Weights of a small GPT-style language model, trained from scratch on English Wikipedia: LayerNorm before each block.
MLP neurons of a small language model. Each row is named by its layer, matrix (up: input weights) and neuron, and shows model dimensions 0-191. Each number is 128 + 24 x the weight over its row's rms, rounded and kept within 0 to 255. Numbers have three digits each.
After each neuron's rows, "fires after" lists the tokens most often just before its 100 highest values on Wikipedia text that the model never trained on.

L9.up855:150163109136114107121120137148144131129152095119142125124167125099146125084097142152079111131140105155126116119141157114126135153159123132120127141133126138147123128111152172102102160149102121145154134117148058115112150149115133103088108138128102166110127105140092117130146132164141098132125107105152134132150131127122159118122121074087140129153141147144145147145142098139149171165133137148137078152159109119122094164149137148136133128110092133130100138164159182132126101116119143107146140135137118124115158147105152124128109091140130115054158084120145121210074130144136111154
fires after: "vo", "c", " T", "t", " K"

L2.up552:104138159158162151138134106135109189115140121112149131126143100168124170100116156090142194092167140151096149130118080124122160091125147178141119137129174119143154152176154107128133129125136183116114148137160131128136127098138129172103121106100146154099118149118122146120124149097076119134108125094129149088112105119171117145102122129125157086128160085145150141095121133148115120146147147096126145123101131096120096133109095112106145104168176151123147147120119086126134148107128150115099129138132109155127139125135127100118132075117141175161143076184085104125093093125104123098
fires after: "-", " /", "q", "s", ":", " Time"

L3.up427:128119127139144111138136133123080143148104141137118141065171097140145147146091150145132083118141119136179065137128107138134092177131150192108139094122154121122116117188105152153120082099117168162154160133112134156125104128106175133107130118134128131130092152174142124166152137124148146137150090141122126140107088104090141109168157156138126131112126139154125146107149121114107089115141099148166123096154101133148133113130154138121135115083105091146098132135128155129136110119113169146114107113108099144144154119113116099130171151108125145098134071093156120130119156133096097174
fires after: " the", " The", " a", " \"", "th", " ch"

L4.up794:154104114113118122067098120127143094106154123112130120158186105134135065119128155089130122098184172107147138132126169137123078129097125130161143138092139144167110116127098140111133116088100148138069142107132116099127171112103149178141129176128100102157100142165120129118090135128150107149135136163114115133137150074107161137108129117114105129151117135137132166145114122087104133163135136136121114140081099126116102136121103124116119142127152127121128100162155179153130121135183138105122126098129154102190119149143134127108121094121111101130107096123131154142140139157136119118
fires after: " C", " L", " Ch", "ar", "V", "r"

L7.up693:159118127144102137145126123102101138168166120119121104101114154156157131137121153094120173144115138143108141163134110132121137139102121120106106073117188122096131128109116136123166184109113147123145118162106129119170158141149124122132110127107150145129149144114077155148124099132091159117130110132116115145137123124152110147114101175111075126124109125143111124195120108164142121125147151054126142146087192137104106106113141125131080132114104126111122114088116169122104156152132129115138113144115171088144143132121106145141079143092117152106091137121137093146152133102138154070
fires after: "\n", " ="

L7.up613:123199145123135118105078145149185143147167154120128097091165161144133106091129078131131131091111141098083095138122123173147101154139102105113136108139143113110081101134082129130111118129143133092094116139097156170146170138160131121140184117123107130084133170145142105113136131140184147094143086147122124155140093096163104133153132101103113139151131119121119116106109137173121159153156136120116130110123154125106124156108117142118128120106091097109155090090171179112090142122184138123130148124138111121135087165129134106146117143133111133119137139147113091133122149122136128103
fires after: "\n", "s", ",", " Win"

L4.up879:103140139126151168148166127105116073141130126125148130134090154138152180136102101092064146136096138159163109144122135131095163151128178114070113125154143135132133092132123103120129151164129166131116151105125107141086154127109135139087133136117104133107114126110133173139146113083106170130155161129097116076121143155170122122124104178191118102062122128103130155142154136078135122164105110109105157149090101175127164106134110129140135125145111141123101121124125154090104137144107133087104108133118118132113158139142141149137137146099133158149120150140152110148158145136118081095
fires after: "s", ",", " named", " |", " as", "ers"

L3.up723:122143170150158139159155158129113119100142075121072143126093176111142170110101120097123127124144131113122097156114116127128114138160153083136123109123111130138148165131138098095134128136146144157132145127123100117148151130145122123120145089090149153159195123130160078135167157113111098110160138126115141103092142131130132116088133124119136111108143110125141128104169091122127164220096131111148138148094132086128109178112131096100145134105137107126117114151144147100159114117135131119121139115114141133158090136137147115171151142139145150122129105141041138110120096128177148139
fires after: "\n", " Mc", "-"

L4.up451:109126189158145080152125136096108099146131127155141132136158124138105151109098134121114123118122127123149106151106117143113135138086159109124126127091143141112155125139157094142154111107126144098153140138152191126143183122126125156119132120123085117163125113129101126098158159118138176064125160140145085134112149159171142112120143124086104106113168099118146146088167128105153111125075099082124144134099165110128097103131152108129118117127128123147090168107111101086126106148127118143098172141141095144119081154122119111112102075146135109165131114133082109127155114111130109112
fires after: "s", " de", " as", "e"

L11.up628:117084106160130164112105117102117096096093090113131147101132118115129156160098110099094140167152097165175099145134153115129150166106155094112116150108139076131087145134120106107094119153114094087127116152148128105146158112140139108100125113133143153139123185138161106168104136105103114104139139147178173129137155143092117111132097123122136125158110166113098141142105129126126150110098148133148144132171145132113161115155107144136094097146129142128122117123101141102140120126135164117100077129133076149123093147130171149133115116144153163149137138132089105165136077142126134175
fires after: " /", "\n", " \"", " F", " (", "("

L3.up642:148132132109134114149152164125099124144102126151160106107105129135159115140100085118127095144140099143129166128093130114118138130150132132130115116149134116079168133121082107156138117110161108104160142096155177163170125164085150172128088112117110146128084120166135168127115172111116107164136143159126109125143148111119114138102076105146122123129143101131094106110097101141126162122095145129117143125137125127109189128111141146112105115145114171126117112147164096119105121080099183132141105120119146106104128139131162127160107111170141130089137110105156127136134115100181153102
fires after: "p", " G", " S", " C", "ing", " c"

L3.up777:082149156120168136152151148098135131136078142097127097114145136157147145118159095123145153105141107134156133157129114151148207160112132130108103125114118133115109134126134133130155111140112144075120139139113115088135132075130105131157118148154150227136108092126107127119109153110092102110142138112118116089139128134108124142147101076099094120120088130135129161117102082123139113122128155088090140125100129129136164098089104080139122139149174154166157159183111136152141146108117155107135100146104162128155126112151103113142114096164110114110169097142113143156174103118108173097
fires after: "\n", "-"

L4.up722:125118112148129128137118153110157092145107105116100133077126125165139116130107094112141117082130130126149071090064110090089095127179131158070120104100113161119140119141163121122136158129126192130165156132148148107185153114117135135143104147127157159097143087086111119109107103115139149159158183145125124137142144122103132134136106099107172113105143127152156159127107146170113140167154144168105136091123125164112148112139136123116121138135121154144100114125087132104107135118142174108181126123169148130071110170131172116154091138150114143092121141128126171141119150122109081095
fires after: "p", " be", " pro", "b", "c", "s"

L7.up816:099120135132123097161137122122144097146131166131132105147127084127123146099150069108135112119156109100165142143127144106131138123076106144163121105124142147126131139100118126147139135082089186132083126129124177140137107137117113128126113129184101136176111109111123104137146145125095139135133123114076167174129131124155137137117090135112136118096117162155133153128147126122109177130097104119131115127107125127119094131125144089049060101140122117128104113129125099146097081087184086145157149118168100161133167113139119135223133124118122115121138132144143113095125121155136141121
fires after: " ex", "cc", " un", "x", "s", "we"

L4.up665:085129132126177133158114136114122145132092137137132130126121105128139147154097122148129128111122144136132119142118164142082135106160159130152127166133153070116133148147083165150096112123144123120111134107110154106112070123130164119131080128102130129085111144107153098125198178092134111111144130135108122142104139142115111183088147128165141111124155140126142108098100120164156161072090144157129169096088148089118124158113126141119135142127136143143123135084136142128154150135123153109126155131151157151110133115098141106089084149074108169173111106166112162091127120103128124111
fires after: ".", "-", " ", "b", " Mc"

L9.up797:161096123142124152146089157129112083139163106146152114143185113118172167138113091102157124144133141142106121109160126048136173121176065109183126136118110165140179133122135154135157107184077164117142101125110139113126130126062167162128134119110108150127135148089152090125133099147081118122136146131111132139152128084132106117125102119121138130090103102120127138152123170144121130131118139155151166135130170128083128134110142122125158148146146118141097092106084125150121115141135139167149125098089119114152132131132101128096170147113130104099163144087113103094145104147094146140
fires after: "\n", "ine"

L7.up866:138150154156123082136092156160116106110101179121166184139135187170101117104140080110132146101091139150128114097098132105122102128127131096090120127150130133141179107148133099132101101121152129147100131152193143112154136139164119130143129108170109124156132143092107125156186138098111139141113127161148147127168141149116122140145116124139110128107131093143131121148095081122118158143163153129114149111116120158139125144148144120118150138111085121115117143081152113093097122129117182122159131126144109148140152101128101132084126097098115152109138135128106145155086124102126102055
fires after: "s", " S", " on"

L4.up761:117128136177156151129129138159104104156130109107095101169104127091159130152133143105117117097139148120125090102105135160134134154114121137129133082098150138089085166106103116157132116113122156137090138142170137133108134131127149171118106150100123124057119166123079094086170150097144104076130139138122134133146148137132123130131094105151159127148164124146156135141139115118116121111153152119118125075109078151138115076127097129159108103129144115123149166097101091115135168169114146150145137106125180146155129113108098136101136115101072154108167141133109132132133160180159124110
fires after: " re", " Re", " an", " An", " E", " Jo"

L11.up464:146126136128141131076139128111120107124109115117128111117116076153122102117095110160154165104161093097141166133064162116105124118086153092107137140124145145118120122126140128192085129137091117157137125110130087108107137096117136146119126090135107138108089091107185148103152075119152134129126130139145076121134132111112125113138119114171108158148172102163100125125144145125131157127150148079091130118132116132147138083154106102188136184146124101133109134116167126147114142143116131113149136133133173144151097150117136121142100141155098155147092131131107143117143103103164122103
fires after: "n", "r", "l", "or", "an", "t"

L12.up406:131124113138133137147165060117095098071110146123144148084120177144165114124102124146110125088117124165118147126174136104150107134108116149173123137133136101127137085170140114100115131149141137130129132114101137099122140115114100128144140097171111183141116131166108130113167176077167137120178133171136131130120160157119132098157130142134170108111120130138132163125133118138108117091103161145108127120166156149066122164113112135144120087105089112142129146149177132165138105132092160094163148107134083159099132097155114174121132135117094164129117159151127164111131108124147124129
fires after: " ", " the", " in", " and", "ly", "s"

L2.up617:139188119155143138156156110094158117143088122106116120140151165184150164127127140089161207140117120155119112126141096101138134108138132135131101103113091143090093138118136096146136149146109111140120163095122107113150111136167101097098146091150172144107105106125103179125130103143122131117127056160132123078130111119147125146139124142138089109133153125153150128113102107157172157110121065114116147100082143124187107149145120071111116121132124111137155111141110143106153142152147151119125110092165125126131156141109147123168083140119104136145093128088141130109125133134127104116
fires after: ")", "\n", " is", " ="

L9.up64:081155093174097104131169088153145098115126125146117105116152136136155108133068146132145109201064093086109143161129113112090139149148129089171105133157110124160121149109127145132083091104157140137112129173150150066106149100119158147072148102131109132138101164149158143123121103153120110093111152133150157116113104136106083094139136162127149119114131117170092111144118112135143134146120093144135135147087139100125132103099154150104126136106149127161122145103155110122116142100116128105115108123158121126127119080142111156166133133152132121172125124109140137092113102146170111136
fires after: "\n", "-", " di", "li", " the", "."

L4.up109:177121097122096136153136179138141094121127111129137195098151132129135118089157131120142131114159186150118132153140140144098133094119153135177127118102106139128173113109169125110163119118124111113097117094120110130123125068180123116087120115115112146115107102099105119157100162141099137114127129120103075095116116199112121099070118137095129172161076161116116092144111119102124157110154089155144127136116134120122125111136087116116113118162136101106150136137140126131144111126144154152134138114163143125141123089068142136123173168106134154146090129156096118129098120139111113148
fires after: "er", "s", "v", "os", "or", " comp"

L7.up616:119138110158161090098054155120118088115139127095149102143131130121148094100127077122163126115118114090139084132075128150148120138141140097148147142138122079129117136092136153093114117122121083083131100096168144120162150139138149130133114130123105086120147120103162137115130134132092160133155105122129085116126132135153161149163122118107159105135175123132125145095114117160142145130134134139171097137153152152129109122081134119082114131144125073105142141133094116176136100112127122127079140109142146165123094124183169144129136080118137131130147101141153109145147118127126129124
fires after: ",", "\n", ".", "ough", " As", "e"

L10.up219:115105101162114130150123119145113064126152114168139141130137150132134108167131126135128096163102099135168140145090131088134118186114141079120106148120140110095114117188150142113122114158121141099138128134122119110121131098151153157123136093165097172113081145142126101128164091134084119117164096105136165154120120119142117130117121108157144134125127146152139129131151181118118140116101098170093157137159154084120068139143159151112116133102133157132107117126154154126139106121145159145163098133093132097113122114120126166110135146090174137142123088076102124123150124116135141174
fires after: "\n"

L2.up797:144156174095097151133121121137153140108111108168087068140166147109127117151131092148173133163090123116125116107130120135106080168154096094141165153148109137114189114134154133146095079120157137102152091114148118153102060105146164153137126120153159095085121151077166112136159135148112117119159130143135135152142155163137125166121100171124125142130159105140113111156115131168116149134126127131149105149144161134128104130115121114067141113123117143113099139121134085168136142117090146109112173109111109146090102143119138095101127096132154137105129104124125122145114098085119119138
fires after: " ", " the", "-", "im", " his"

L9.up348:122138122150116075124133082140127169084129142115102122103132164163148108101107152116131140138142133136130186103152136143114140177070112105113101145097150098109134085148148111146127156134103076082134162095112135152108121150098138125103105132163135135102146156124116126100129142093128149143155155128109121135140154123106122126092082099163156162158140130112116122128141104194152156136130178102115130147153126167134158123113188114174143111108128161112114085129139122122118120130106122110114134111131091160113191153107133162104109161164123140122132126096144141135094107143127107142
fires after: "d", " K", "ang", "h", "t", "b"

L2.up431:141143175150118106120165142120126110099155109173144156155135129104130149120073122136114157145106177133144109124089115108101112146138109156091122125100132092160140141146117135137180123123176166152168155160158107120150142154126112171121149123100114174086152169134110131131123140103087122110110124134087133095127095140158115130175100095128102134133106098103166174092113127154114127148120118120122117099129152128129113124106150116153140125144104134125070140119123140139099108079083167139146127148103127186136098146164140094116123068146094123100127102081122101083137102142154110144
fires after: "\n", " mi", ")", "-"

L10.up311:117147181130127139132117092128102165083100152124174168089140183147161136122133137155115121177119103112126121137132127154115118152163163177137110107162144097120154146116103159121107102106086107106135153144170124145160099072126090112139124175113117132139140123141142116132155099106116133160123147121132159132144188117104143099157126125111121134092131157120119156095114135125134140143120124105097109130125118101125165156159114093107092099139129124103099128136117141117076114118136087147114133093153128088121180121131159109173122149145095153080123138126197131139138086129093128106
fires after: " on", "born", " (", "ed", ":"

L2.up454:134165093159110115139142137091165163163129140118139097165104141146099145170067167111099152152144130121115102132127136109122102117122119138078134121116131147151162133105109142141156135107084170116120156110093106170165140139090141158112137123124135092115111095114091130133125111151132161158165131163141096109125080125093155134117167130189136163156143130103137097120170142113120111075070144116144114160138101159123115115108117115129106175132119116121133087091114123135051106123137098131116150096093113095124142127132143124134119151116122125137083096094120116112121131091125116110
fires after: "\n", " =", "us", " Democratic", "a"

L12.up57:086137156104135141195165132103115112155110099110127095114149189164155111117120096077112154140140097103123124159111098114116134116102102105097107161115120169097147156132127118140133098148124151116116164077138102164108129118114151139191140144106123146174126158094109137119138163111098118089128109121097108112150138116173092127152159106085121166155112103141125126163154130132152129176151123097128091170138117139117120127128108171147101087093128118126120127151132116101127138136117158161101137141107148146165150157142138111095139156086099117138078128168123110067119140115130168159
fires after: "s", "\n", "ing", ",", " –", " lead"

L7.up297:116127110135114095163148135092110123118133161155113143150164157133156141138117140087123163156148138163091122136072167103139119124105182090124139169089120092132152155121123118134164099085182156148122113132126087117111152131178151135090142110101124158136152154138122145097122079128137128146118139137145136137159117154119167124132114161145126089125131115123156114144133133147082150127144123188149121086136172120123122141101147124169145136100144103148143111117105143127085172109130117098163094114120151115170131128113110074126121084162149093113113129080130107109142124167126181115
fires after: "par", "ri", "ver", "r", "equ", "c"

L7.up234:139114106130189149120136151126124144118163113131162083124148034162121123191138139121131125165113129088130104133185117119083112163124128104128145143135131139108107112137121124141107136133129148139132123119109166104136167156092133145117104107167152146143109093092138104082138119106075107126162167162138103137115148133141154126137159108131140117121157147137098136089150120178141083116103073157099087115100126095177149140156130150147078149137150144144087129101137081117124150120138130128127125123171101106166119161123127105126101098105112102138109156151125114116131086092106144135
fires after: " ", " h", " Ho", "l"

L7.up753:105133126136123161109124131126130110132144173150130148105138123144152148116107138144126124148125136122090133138108088143082106128148160119126136132127174178108143145112193105138176110169093162072135121122156138115108125128124155174136157126152106103106142100147128170120139112086125139089127137138116065097112132113127205144082140143096103099105148170118150169133152123152109124109154136119126144129108138167134115147090114095111112073097082152128112128160125118124116111126115171097097113099166158108152154085144114185160118122128118158118120112118116122117136090097121114112
fires after: "s", " as", "oc", " re", "ad"

L7.up511:136133102128136156136143105157097150104102098125172125131125129112112122141161098098103093097140128152165155121118155144141097127126122082123188146073104110191133134127081077120139145135110109136123108123078103127121113136184129148107143088112116105165126127093150140134142151136122109141110140154089126122104117126116096128110107134109153172117161127112123098177154164111159133168121103146102115149107141141154057096134120071156124102087128109108119144121139133107124122124120160104124193113135134141137117119140088150151139193141139096141154134148082141123135093163143078110
fires after: "an", "ur", "or", "n", "er", "man"

L3.up306:151137096136096141126183120125119146103140127142139142126109111126138152107101130125141164130128159157101129140134092151145108137100111099144156161144172131093129116133168169152167134143135114109083157178151119116124129111132149101135146143129165114151135125079170178178139103173099108109129131144112099096102116112131146123131130127151129096102146108113152187156116102119105095134105101157083146109122116143132136108088144118143132120083083145120136119158149157082133138169106108148137149167118106139153098130114122122135162139126140169135070112137142140177140176090120105159
fires after: "s", "ro", "al", " re", "min", " ex"

L3.up53:109133106114165110143106150101106101160108140113087177145128132132101128105135105131169121089120124134114130126084150143120123170136176135132106105153136095163155095153100140145095114176095102111148149135107124129129140124132133130112112107112161120079070107115083118193098119106127168168166124129116148111134133091097114118118138099103159187128136128142102130153114136104128110118140154145144169117075107149109149104115133147097154145097144142143171116096133184160144200135150112127138154174166085130143103149154118121105107121101132122125129070113148088124103123124139149117
fires after: "A", " University", "U", " U", " city"

L4.up643:142149168166158091185124092135126081122117156136115152138128151177117116142086119130134143130135131155127129151145091117159058083137129141097130120118123121142111139121130127137141169119089089134100172140127097147131120107148127144145132126135149087136128159113106128120133105154101124115145084146113145124120153131127106155091101151095129180074162143105100093142082102144203122127155112154108138150143125111110121099116130081124122153115094149119118132126098138131138107113136142103096118114132122132102094108132109143148166124145153134162148100088147166123112117124114167102
fires after: " =", "\n", " (", "a", "mu", " "

L9.up198:159092088120112131089129178123109148140141144122118171080130096159146147123143130144122096142114157114146138157059163123172121135129111133126127113140152098141152154132100128133151113145129136190121139117133094111144156111145127147121136110153114120119128136128137108108122141074095114143121098159139070096137172111105139107099123140179108153120087160131095125119152148165108160134123123106116162129128118107176131140093136087097130171160095174093162136093096098124086181132147132099157077123096152124146099131101129153145119105134123149134129136120181124162150165106117099147
fires after: "ir", "or", "ar", " Har", "ri", "l"

L4.up302:137143140166069144153135155117178105136180123138154121129087157140154102145131111124146156140187062117092098126118165107095103109144143118117164123130126113135164127126102134202128105081126113154117139136128126132132130091133117124120086129123158134127110148099103150164120142119141108108158158152156141119119117145075155126117145140136145139134155179126073155116120096134109171151166149154083100150108134133128140135114124120141089146100115134118116126126106120122097121097133080145139096143135137120169145129140105157130152100121100124142089089128119126106112097152139147191
fires after: " the", ".", " H", "B", " The", " his"

L9.up259:137140154133135112117134140162105129113141099155120154132110149158137152130080124087086108154097117122154152142112087090116122150168108109071093161137143102191144150115131125159122118094118149134145133127102107104137159155126167122121132079127114119150111153153088082107096140127158102120110141152124118089069130109155192144129136134153160099134124133110136114099107127140086166125128118161074125178129125165151141142110112150153098139131174109116116124127177127135162136107097157140156146116085109114154108126141100132129140097133097136122167129129122100113113106152118132087
fires after: "-", " f", "f", "b", " E", "\n"

L4.up502:116108113119118136178072141110180118117102134099128119144170109173138155116126107151194197131108174137145101110122122126089097107081096101118115107127130095114138123190113112117122104112152134124119130104145173090146102143145120107103113126152114174120121110101103121150117135152126141151095137115149119172080127154162129142135140119076140076105148094122103132151169146127116148122114097112098105137109166140125151103110111108113148157148124133117144167125119144096097092096118090125114157196121153119131146150147153137154113135143201112167124140124148132138091108128103141092
fires after: "s", " me", " ex", "e", "x", "as"

L12.up462:088148111139113033147086108126148083077136104152121104143152139147132085139138138094116159102116175150119120116106137120108091182110090124110130143132116131151176078142130123196110146161098121118149157181125150149179138123117132116138164136125077097108143136143145107152133109151142125140110116180099110131096156128139124141115156143153115162114142160117121129174121129136155148146139119149094125148142116123110134130109162106118125116127086151110101106174139137137127136102110127126106138118122143132148119175119112122160157096068150127119122115136119155150112104066138114098
fires after: " ", "==", "s"

L3.up573:099138109157142139134109108109138073128125183135113125102171187154134162083130166083149135139104101110135138143147116136128103146149127132117143141111146156118111141093109179136092156086149159118143150083101167147135124125130127125141123137121109119137090078156150126119115127078119119154149118140143154128165115080138142089114124116201146146146129150133147130091144125082127093144118118139125122139113125111108122127126106103105140089114098137087141149104104113161124141088127071133149139110119123093100140069141165181112125125178141146151178139105155154106133133122127121147
fires after: " in", " for", " (", " on", " of"

L9.up4:117150118158168137131094128158103108124120079136125134126115103127178151113073109121139156161119173150157146137167105129116099103117133119128170195139122118135092141194131138141140126112129137101144132150138151125124131085094136109126164179105161121107137139152106145101108102084136133127094104123109114152121040074145142095105118132135128123091184133121131086102164134129166116161084140141124136113135130119115106098120150121122130090135063106143144134088143139140112173131140114101125129129178145117113159133175085102131128098122120139158135124110141131139097163143131158104
fires after: " 19", ":", ",", "ed", "00", "="

L4.up796:170087138135154096110089091123111144145137129145136122119105141122137123133149178092143176122119086141136125145104111115153156154176057132122149147115118133145099167117134097119155158106115111158143157149150051109092149136119114138120111100124119127101114107167129117104130153151147110148112136135154113124140090122105123156107070119147143137116148122179123164115102152127181093134143176116136168181147137117105109114114109123136133122123152119112130144108139115152127107111130140117123103075171118119120150160159102150113122093144194119146164101120128171138129152142094115078
fires after: " g", " G", " W", " w", " Ch", "G"

L10.up678:112159112107126154186124108111119099129081162121149163140126162084133104136145153096134083180104087071155138113117165128102111116140103171123167097146129167120094130100137169133103152101094124083127170189118120144155106152144114155139139135106154138159168114137146113129167122150102126160103152131125147133078149115105101129103121120092125105108144156070132103109107147122127150132135120107152123147173144123089102144110126084126143118140144122103109139131123091135123142105148111140120160100179102139096146124157156132137079126136112126082113091128162086135112097100135135147
fires after: " (", " on", " end", "u", "A"

L9.up443:097129160125127098174113118120103088174154168137139118137149164145091150146119132157099116145159117165127158160162188133159122137130148123151154101111098090087161113115103106107106113140131161137113126113101144157156110134152095143141107103142134165114115115067126155151149132123093106094099150133108160063122121104122134105100148172104180104103140129084104140146125119148108135103141155138089153173143147160135113143107131092129130129133118147148115136131142112059113131127158122099140116124119120129143105134101103117129117086165071141117113140129148106158140148154125174141
fires after: " a", "c", "ver", " f", " me"

L7.up431:110147108182085118121141154142093089129124132133145141132153154179132146115120122115123110125101089121086159125134083171147146149118087159100111134125117157138094057100130109154154147116099178105134125064121105115153106135128153115097092158125126128120103129105119123171140090136155078144160174147140144095132175157110140136135084133100159110083134131164111161118128112092110144158124133163159123146161085145111155121105119102156122134119133124143120142107103106144127105089104178130141115095128081131149123138163100143098164138169121152127143133156097155141135145143142142082
fires after: "re", " be", "st", " pre", "s", "con"

L7.up781:117164099123132133171162150131129060125102112148134161093118148152118135135112132156122136120114121146116123170118087117175112209154087070084149071119129134116125131166124100172110126116084120098111120069139130174162128136094086119158129118108133110144119107125142124166111119140120117109210083145132143088132119111150128178123131126117119114148135136151102138148110161140158132110134115062107151126133124103151099134141130144117139144119125131155134101169146132150114113142174122142124122113126140163093143099116109143134140110119131112140133124141148099140121130144133153101
fires after: "\n", " =", " known", "que", "us"

L3.up380:108148120088130130138137166142099143101136132112109153118125173142142105163118130162123123113119136152132071154106150162089109123123160182142161066159158103145144150144092163130171102120110132134122118121120100098131133099126166084090088132112114118115105131122156093148134119121121140139130153130138083124119127086139153112127189110047130139151168162139102177147168152096137151130156152160124162144167130146126103145080107136125122165122114105106134127134157129134177116140118091127154170141140110135127119114131166127115138123122115175138112091135114117106116149116107133108
fires after: " the", "ne", "ho"

L4.up423:132114119169137186110105109128123127102081075126159093127120154122109083119108091121093157130149127115146101137113109148120138119139114126124126117138180101085113169098135151161114099092155132112076122138152127149154112117109145117089155111170098135115163118128147097112136143108131099090146107138135116139088091102108170138140135111114138131132125140159144146137162113158144097156135133121146144119158145130145083104128151091105095145186120097107154155173137090157128108117156133131085122170138140156128118160146147160144119123167129119142137098165117098157184162148105115162
fires after: ".", ",", "\n", ";"

L11.up253:149133128138120126173143153139127141127112100139115098120147139094147147156141125104141125100159120107149129149144123167083151113122105103204143144092118102092119118112122108119164083125109147135145128102109160174126103129107141128128127094122115115072099123125093114155153133128114133079138158120125146123095193088126146137156100131125144156129129145131109153118125136154106123150120076131130151122153176139107132114127127122161090127093139159136060126113087101104121180161117120146184093147090138170166115173105099145131145142127154139147155132123128136142177148137144131150
fires after: "\n", " re", " We", " Re", "e"

L3.up643:131117151096146087114118146104114109094147132111124167123168087113146138092113104146123143115119116153115128106101121158138108119149139161143131131165121065150108129106114147152169111102145124132084144138079135101162141129109118151109092161181152113132129119135096115125093112156103121159129144124134143107114195165128102142123130104143153109114118116137088116144117119126125120072132129174123134139159184172145122149150105102132154140148127088111138167106113104144150118130108083138176111129152121110122140137167101115086114172118182137151119116148126123113138098132099118079
fires after: " the", " in", " f", " ", " over"

L11.up677:115121156080181137156100139094160123137129153099110146159098116105109173078119163090118124123150102083145145150115073136109145154115145143113163148179098142132080096078131126121129131112114141129120137138134097157161151114136105120160182130160131158135103092087146113121146152130172102118137125162142114120125149124150111110153131104081168108122152104141100152123132111134108126154095121122127138136141118105126117130108092127157110138114180149094111129133127093155129145157122136165079136153149169163150141126126093124139135116161146162173106097148155138142127118118112114114
fires after: "\n", "s"

L3.up443:171124158127130129129151139139141123132154121108089110115125144112148072181102137147142130093122082141151149145148147155141165108124134104142100156118160138127141145105148141108073109165068155166189122110174138151143142087142149152097107082122150123115093055140129115123094112106172150163136125137144118120155118105102121094139133141159134166124094114136144142152142137136100103145158118113100104178115128111110184078114115100090148155108159141095130158123127107120139118102168159087089124121133110098118108145138126135168151077109150123121151090147141110145148099108132097113
fires after: "C", " c", " g", "l", " G"

L2.up56:118109154172138106163122101117128117107151188175156158087095143097120128105143136176117137132089157129127110147148161119117115167166091095147126124138121108105140138148173142112098120102131156124176134114114117117158091127170128194092116140142119113105144111129151130108125202070126112127143154153106105155118121166119136144135107127138124143122120110114154176110112118082156132075137072137146124129112122114110126105119129136095186157119103143128131099070126122124125134081097098146114134092132136139126132128154129078122094119136155085146134161132139144106116149122138101120
fires after: " ", ".", " every"

L4.up369:173083124123137111125100165090099153141110123121157103157108103131097155097142101098163134114133157169132149119104143110143080145137147132140153102132149149147163136136109160138183151125145156106117110137124133154130112097104139108147116122125150145138135153158164144082103121143097095111115108134168101098102106117106087117133147129142134092091109180132123132124144102132130080119118159088151122083089108144109162144124082115080142135137094168144139117165097145147112159102139121120166122145103122175146122115163135115103135156147157113147111145133117101106117118120166090150
fires after: " U", "arch", "or", "ri", "ric"

L4.up240:108121142098132102116118111120126143128122176120144132109111188099150172119145147157118145124117109112085069128147107125148118099123169092076113139150175123082128116136117128156177089154174080105124107154144152116144105148129149113141085117158083101131124135159093128122151109091139074097109115140137102129115100124105117144134092143184126121100121116150114125118125136139145119129142104111120156126143118131134137134099127080126148139112076160100134111100121163162134132119140122130175167124128093096137140125098163148087107148125165153098115159099159143140109106126174158114
fires after: " ", " a", "s", "a", " |"